Part of a small language model's weights.
Size: width 160, 4 heads of 32, MLP 448 GeGLU, vocabulary 4096, 3.93M parameters.
Architecture: rotary positions, no biases in attention or MLP, tied embeddings.
Training: a variant of Muon for these matrices, 136M tokens, 8313 steps.
MLP neurons of a small language model. Each row is named by its layer, matrix (gate and up: input weights) and neuron, and shows model dimensions 16-143. Each number is 128 + 24 x the weight over its row's rms, rounded and kept within 0 to 255. A neuron's up and down rows have the sign that makes its largest values positive.
After each neuron's rows, "fires on" lists the tokens most often at its 100 highest values on Wikipedia text that the model never trained on.

L6.gate194 [121  99  62 155 204 118 134 116 143 108 111  97 105 116 132 117 162 153  90 138 124 159 125 115 117 131 124 113 156 145 133 141 125 145 143 111  99 136 123 125  91 151 109  98 125 131  63 137 118  98 108 119 127 139 157 138 109 143 138 114  98  74 132 129 112 131 168 185 131 101  91 120 160 147 183 124 150 114 128 181 158  96 150 141  92 121 136 154 122 161 137 127 124  88 126 126 122 113 118 116 144  90 152 155 142  98  97  98 140 114 124 114 133 121 139 158 153 139 176 113 106 128 115 148 156 135 144 143]
L6.up194 [169 122 107  63 132 121 104 147 126 120 129 114 102 135  93 145 148 136 128 122 138 167 142 131 160 101 151 160 102 138 163 123 119 118 152 133 123 106 138 152 102  86 148 118 158 106 158 165 153 135 146 147 114 159 127 144 138  86 132 132 105 129 133 174 113 115 126 112 154 123  71  99 174 131 121 139  81 157 128 128 142 140 157 128 135 154 147 183 130 120  87 149 113 176 157 154 131 164 119 139 130  99  89 123 161 164 162  92 149 141 122 131  85 129 131 140  99 134 148  99 118 100 154 115 104 152 137 136]
fires on: " |\n", " |", ";", " •", " |\n\n", " al"

L6.gate161 [ 96 149  98 165 138 173 153 153 122 147 115 121 142 123 131 129 170 182  85 105 151 167  55 129 103 103 135  77 129  88 162 132 138 102 127 153 113 118 124 126  90 127 149 130 153 135 129 122 151 110 127 120 108 109 117 122 125 143 127 122  94 101 125 133 148 159 148 131  56 129 122 121  95 163 165 146 137 121 127 119 160 116 121 123  89 108 157 118 132 110  90 108 122 158 137 141 115 101  67 113  86 118 134 108 114 128 108 170 124 127 140 137 165 129 114 116 118 176 158  97 125 126 147 131 167 106 146 132]
L6.up161 [165 105 141 139 130 170 152 141 134  71 121 133 135 142 146  90 112 172 144 172 156 148 138 124 116 165 174 147 100 100 127 145 112 149 148 129 117 115 151 148 146 156 177 100 105 146 131 107 121 118 119 104 126 139  92 116 157 110 136 136 152 112 143 111 128 186 103 139 180 114 152 170 121 125 110  94 129  97 119 129 114 139 156 128 150 134 149 112 119 131 116 126 113 110 116 136 138 134 159 133 166  69 125 119 141 139 124 150  92 134 162  90 124  98  77 107 128 152 143  87  98 149 110 107 130 161 151  89]
fires on: " |", "am", "an", "or", "–", "a"

L8.gate446 [ 78 115 123 128 132  78 135 125 117 127  85 122 103 134 144 114 104 136 158 113 116 154 151 154 130  45  90 116 131  97 176 137 119 107 122 147 151 116 141 110 160 103 147 142 114 154 134  68 122 110 161 140 167 165 116 151 143 154 156 115 124 148 133 130 139 150 132 123 123 125 143  95 106 127 143  70 131 111  91  90 128 114 140 114 131 114 113 121 130 156 142 116 106 127 124 120 141 106 132 139 133 111 171 160 121  75 117 126 124 177 111 136  90 142  96 126 132 106 145 140 140 123 117 101 115 128 151 171]
L8.up446 [130 125 117 136 109  99 111 173 154 144 133  67 126 103 114 124  82 163 120  85 116 170 131 158  98 178 113 120 124 134 136 135 117 111 160 136 104 137 103 123 132  84 156 109 194 151 150 109 127  96 135 155 122 117 137 147 149 179 175  92 111 135 122 131 135 108 105 130 165 105 159 118  98 119 121 116  95  96 141 119 119 117 124 136 113 119 146 115 125 129 163 134 118 149 133 152 141 129 131 107 125 154 139  80 162  97 175 110 157 112  79 133 122 102 108 134 112 123 156 144  89 152 102 132 117 171 171 143]
fires on: " ", " M", " m", " r", "m", " l"

L8.gate321 [116 165 127 150  89 151 100 150 147 119 109 130  80  69 134 114 109 126 124 122  85  97 116 146 100 133 103 119 125 128 120 104 134 123 142 110 128 111 158 106  87 145 150 125 133 177 105 115 125  91 148 122 158 131 134 124  98  99 106  81 106 135 123 121  78 121  99 126 173 100  89 135 141 123 148 165 125 129 131 141 139  88 123 134 138 129 137 120 113 106 147 132 119 137  93 157 142 121 127 149 143 118 142 158 142 104 118 105 124 116 101 115 148 127 122 122 121 132 143 126 130 164 124 130 152 177  91 129]
L8.up321 [129 116 138 176 123 128 119 137 113 144 118 111 118 105  82  85 154 126 132 163 138 142 134 131 110 116 134 133 133 137 176 128 109 144 151 106  94 125  84 113 136 108  97 167 106 116 102 141 163  97 119 132 164 118 132 138 109  82 115 135 133 142 128 142 143 110 107 127 133 136 120 110 157  92  83 140 130 139 159 109 147 158 129 107 151 102 115 129 132 140 123 155 123 147 111 131 135 136 176 132 138 150 119 194 145 137 126 111 102 108 130 146 110 111  89 175 149 121 115 152 123 144 137 100 143 174 106 155]
fires on: ".", "a", " |", " im"

L6.gate26 [156  85 140 171 159 162 114  90 145 168 107 146 109 133 122 104 143 153 137 111 130 144 168 119 137 112  86 134 141  69 152 145 116 132 123 143 119 119 132 128  91 129 112 165 113  97 141 129 108 148 139 149 112 104 100 132 112 116 122 124 180 101 136  60 139 181 139 121 142 129 141 148 131 105 122 140 166  77 127 159 120 159 148 115 137 126 128 126 123 144 116 128 131 137 155 162 126  86 106 163 123 115 141  68 120  99 156 141 134  94 120 119 138 120 148 165 129 133  93 156 141 101 118 105 135 140 101 163]
L6.up26 [153 119 131 150 209 111 100 105 156 176 127 154 115 120 131 135 142  94 112 120 105 118 104 120 136 149 148 152 140 145 134 137 132 182 122 162 102 149 101 119 141 162 155 139 115 117 175 147 114 184 123 134  94 109 119 145 135 123  96 121 152 133 100 172 131 172 149 118  66 103 122 130 122  93 113 101 124  96 144 131  98 131 134 155 117 130 145 107 135  94 137 142 102 114 144 123 119 115 125 115  83 112  95 102  82 130 104 127 133 109 201  97 160 155 124 129 150  97 119 127 181 123 115 100 157 112 110 122]
fires on: " St", " /", "1", "\"", " col", "3"

L8.gate431 [108 137 103 133 140 147  98 143 170 173 119 166  95 128 113 170 100 153 148  89 141 178 150 126 163 120 136 126 121 130 143 114 123 141 145 172 100 132 130 111 118  82 145 169 167 156 131 140 139 140 159 129 154 135 118 152 116 119 103  82 129 128 120 107 139 111 133 129 148 146 131 115  94 160 108 161 154 142 115  98 150  50 102 144 107 122 142 160 101 155 131 152 148 116 113 184 136 130 143 181 131 136 138 159 125 156 129  84 128 151 124 166 124 102 113 122 144 155 126  78  92 120 130 173 121 163 128 124]
L8.up431 [138 115 117 105 112 146 176 165 152 115 135  92 132 115 166  88 133 140 135 111 139 151 117  99 121 112 133 127  88 144 116 112  96 135 104  84 134 156 135 124  82 145 119  58  73 131 137 127 129  95 138 124  82 160 128 155 128 126 154 117 146  96 171 119 129 166 121 118 156 122 113 144 158 108 116 126 151 136 157 137 129 157 121 138 128 128 114 131 153 153 147 169 136 148 111  97 138 148 111 110 179 108 141 148 164 135 120 124 143  96 113 134 116  84 134 137 108 134 120 130 157 109 124 122 174 108 184 132]
fires on: "a"

L3.gate33 [117 132 119 128 171  88 115 154 121 160  85  59 135 126 107 123  88 142  96 153  96 183  97 106 143 121 131 125 111 126  94 146 109 124  98 122 135 145 119 141 135 169 102 131 130 157 142 157 151 108  89 144 122  89 130 120 120 110 154 108 114 106 147 166 112 132 126 143 100 144 128 141  75  96 147 141 100 108 113 152 116 157 143  88 122 159 135 101  69 100 130 121 144 118 146 124 146 130 151 150 112 155 132 123 116 158 124 135  89 117 133 148 126 167 106 141 173  89 110 118 114 148 122  73 133 121  87  98]
L3.up33 [ 76 136 139 111 124 137 144 154 129 110 139 132 126 138 141 130 133 110 119 168 121  91 119 111  92 125 133  87 139  92  94 136 121 130 112 193 124 108 120 117 141 156 113 111 163 183 152 128  98  92 111 155 131 141 135 115  80  94 101 144 120 114 171 111  97  96 113  73 119 135  97 173 154 133  80 119 101  98 136 148 123 120 107 100 160 114 111 142 110 112 105 109 156 159 136 129 176 125 119 108 115 104 106  96 136 128 175 175 111 123 139 143 129 119 129 125 151  75  74 134 112 133 179  87  94 159 137 123]
fires on: "19", " |", "10", ".", "aly", "11"

L3.gate271 [119 132  91 112 119 127 109 169 148 141 126  97 131 160  64 148 121 140 120 140 124 125 134 145 144 131 139 138 118 106 118  99 131  96 143  79 164  91  95  95 141 132 142 116 151 140 130 157 120 168  91 116  87  84  99 153 117 108 150 166 119 124 127 134 174 122  93 121 141 178 131 160 144 110 156 168 141 106 134 128 128 131 139 124 135 146 132 133 145 100 137 144 166 133 108 152 131 118  95 139 152 148 130 122 136 129  67 127  74 145 115 104 137 176 128 128 149 123 151 168 109 151  99 110 136 125 142 139]
L3.up271 [128 132  93 122 120 106 157 201 143 144 118 138 124 100  77 164 137 129 118 115 132 149 163 136 129 138 144  81  77 107 138  91 108  94 147  93 125 120 156 105 124 107 123 140  94 125 149 168 137 124  45 103  99 116 105 136 144  74 131 142 115 114 135 127 175 165 117 127 140 159 102 116 125 122 134 142 109 114 160 176 143 150 146 141 144 150 124 172 139 105 144 107 152 140  96 122  97 149 125 129 139 102 111 119 140  65 119 102 116 109 113 128 177 162  98 156 119 142 144 146 101 116 136 103 114 104 149 148]
fires on: "′", "°"

L8.gate423 [138 163 100 149 107 121  85 121 141 100 143 128 140 130 109 103 149 126 149 150 112 101 129 121 178 111 104 156 140 130 136 121 142 156 164 137 164 124 106 200 148 132  99 127 136  77 152 107 144 127 103 161 105 120 180 149 129 107 120 150 130 135 128 152 106 117 131  83 131 145 139 129 122  84 138 118 127 108 104 113 101  88 163 119 126 128 140  93 109  94 137 121 122 167 141 159 195 108 114 141 145 115 157 115 139 174 106  91 100 132 143 141 108 153 162 120 100  77 163 109 115 123 145 159 123 140 129  98]
L8.up423 [106 149 135 128  92 137 145 101 121  97 144 112 167 135 134 105 212 122 114 117 115 160 132 113 155 160 123 104 127 110 127 114 160 128 110 163 125 103  88 136 144 176 119  88 100  76 137 132 126 137 168  91 121 145 146 105 131 137 140 105 154 130 156 124 131 150 145 130 128 107 142 117 140 107 166  77  97 126  99  87 126 142 142 127 138 161 140 100 132 117 144 144  94  81 167 126 153 103 116 117 141 118 101  77 107 140 153 127 147 163 143 137 153 151 163 134 117 120 108 117 120 130 111 168 147 129 126 114]
fires on: " after", " before", " would", " After", " to"

L3.gate102 [127 131 118  96  75 126 143 136 103 145  87 153 148 137 135 158 147 106  85  79 114 136 135 132 141 148 116 144  87 152  93 134 145 113 157 118  93 120  92 171 122  99 128  90 169 134 118 142 152  85 136 152 142 148 170 156 142 187 118 107 167 133 153 152 113 129  69  76 167 134 131 102 104 109 121 132 145 155 114  95 137 130 141 137 109 101 152 124 120  96 139 150 127 133 124 141 125 160 127  78 134 110 109 108 149 109 138 137 119 132 165 137  76 156 146 138 124 126 159 156 133 159 107 111 118 159 153 130]
L3.up102 [ 95 144  68 119 114 105 142  85  73 139 106  61 160 140 162 150 135 107 102  84 150 115 128 141 118 102 112 151 129 151 136 131 104 152 112 149 117 126 139 103 118 122 147  87 149 118 109  95 143 100 101 139 126 183 143 115 138  74 107 103 164 122 135 128 126  80 174 153 152 119  89  83 137 125 116 128  69 102 151 121 127 120 103 122 123 136 101 138  86 128 124 106 125 102  88 120 126 135 136  69 115 127 116 103 138 129 148 152 141 142 138 123 136 117 116 129 165  98 104 132 136 128 162 122 120 147  91  97]
fires on: "on", " others", "ide", "ording", "fore"

L3.gate273 [106 126 118  85 118 124 146 117 135 137 186 137 102 111 124 121 153 116  97  96 156 129 123 151 173 149 150 126  80  98 141 128 126  83  62 136 139 109  69  99 121 117 157 109 137 150  96 153 101 120  97 138 148 108 104  98 143  79 124  86 128 171 113 125 125  93 120  99  76 152  93 152 144 113 127  97 101 169 121 102 134 155 133 126 110 114 108 124 137 114 120 139 136 113 136 120 132 127 125  97 110 141 138 166 121 136 112 145  97 117  94 147 128 148 142 145 179 101 149 126 107  96 108 151 150 156 106 142]
L3.up273 [ 77 129 117 134 159  97 127 115 124 133 146 108 135 131 113 144 129 117 126 105 170 127 126 145 128 164 139 121  97 135 131 136  95 117  88 132  91 141  87  92 107  76 130 135 124 142 104 190 101 131  77 121 161 115 103  88 147 100 142 135  89 153 145 141 128 130 115 101 125 175 103 120 154 150 162 125  94 164 123  79 145 148 138 147 126 140  96 132 154 123 162 139 133 116 122 142 146 162 168 162 126 109 157 136 118 153 121 175 105 121  96 126 124 174  98 139 177  89 154 164 122 127 125 148 133 113 129 131]
fires on: "°", " code", " death", "chitect"

L5.gate235 [105 118 129 164 114  77 102 136 122 128 106 152 138 135 131 153 105 126 165 114 112 106 111 104 116  91  87 125 143 135 106 156 147 114 106 172 159 146 113 117 137 122 159 121 116 194 110 130  98 171 136 164 129 141 113 141 136 107 182 135 169 116 112  95 127 126  98  91 107  97  96 150 127 116 148 103 101 118 108 105 120 125 113 133  90 166 112 143 130 120 140 153 140 113 155 153 136 118  90 159 137 130 113 112 128 105 103 105 155 146  77 154 164 123  80  86 103 135 115 135 151 168 100 101 150 141 110 116]
L5.up235 [117 139 130 155 164 129 126 131 113 141 137 106 127 126 114 108 111 120 157 105 108 101 123 150 143 165 118 138 108 149 151 124 140 136 156 155 129 119 100 110 128  88 131 157 123 140 130 104 140 167 158 144 141 142 120  77 164  91 130 174 146 147  90 104 116 127 132  79 173 116 124 142  99 155 174 121 125 126 154 126 153 120 160 111 129 113  95 151 103  76 127 145 153 132 157 127 127 135 121 137 106 126  98  90 127 157 149 102 133 129 172 179  67 118 103 141 136 132 133  64 181 143 148 145 169 163 120 163]
fires on: " M", " m", " Car", " C", "'s", " X"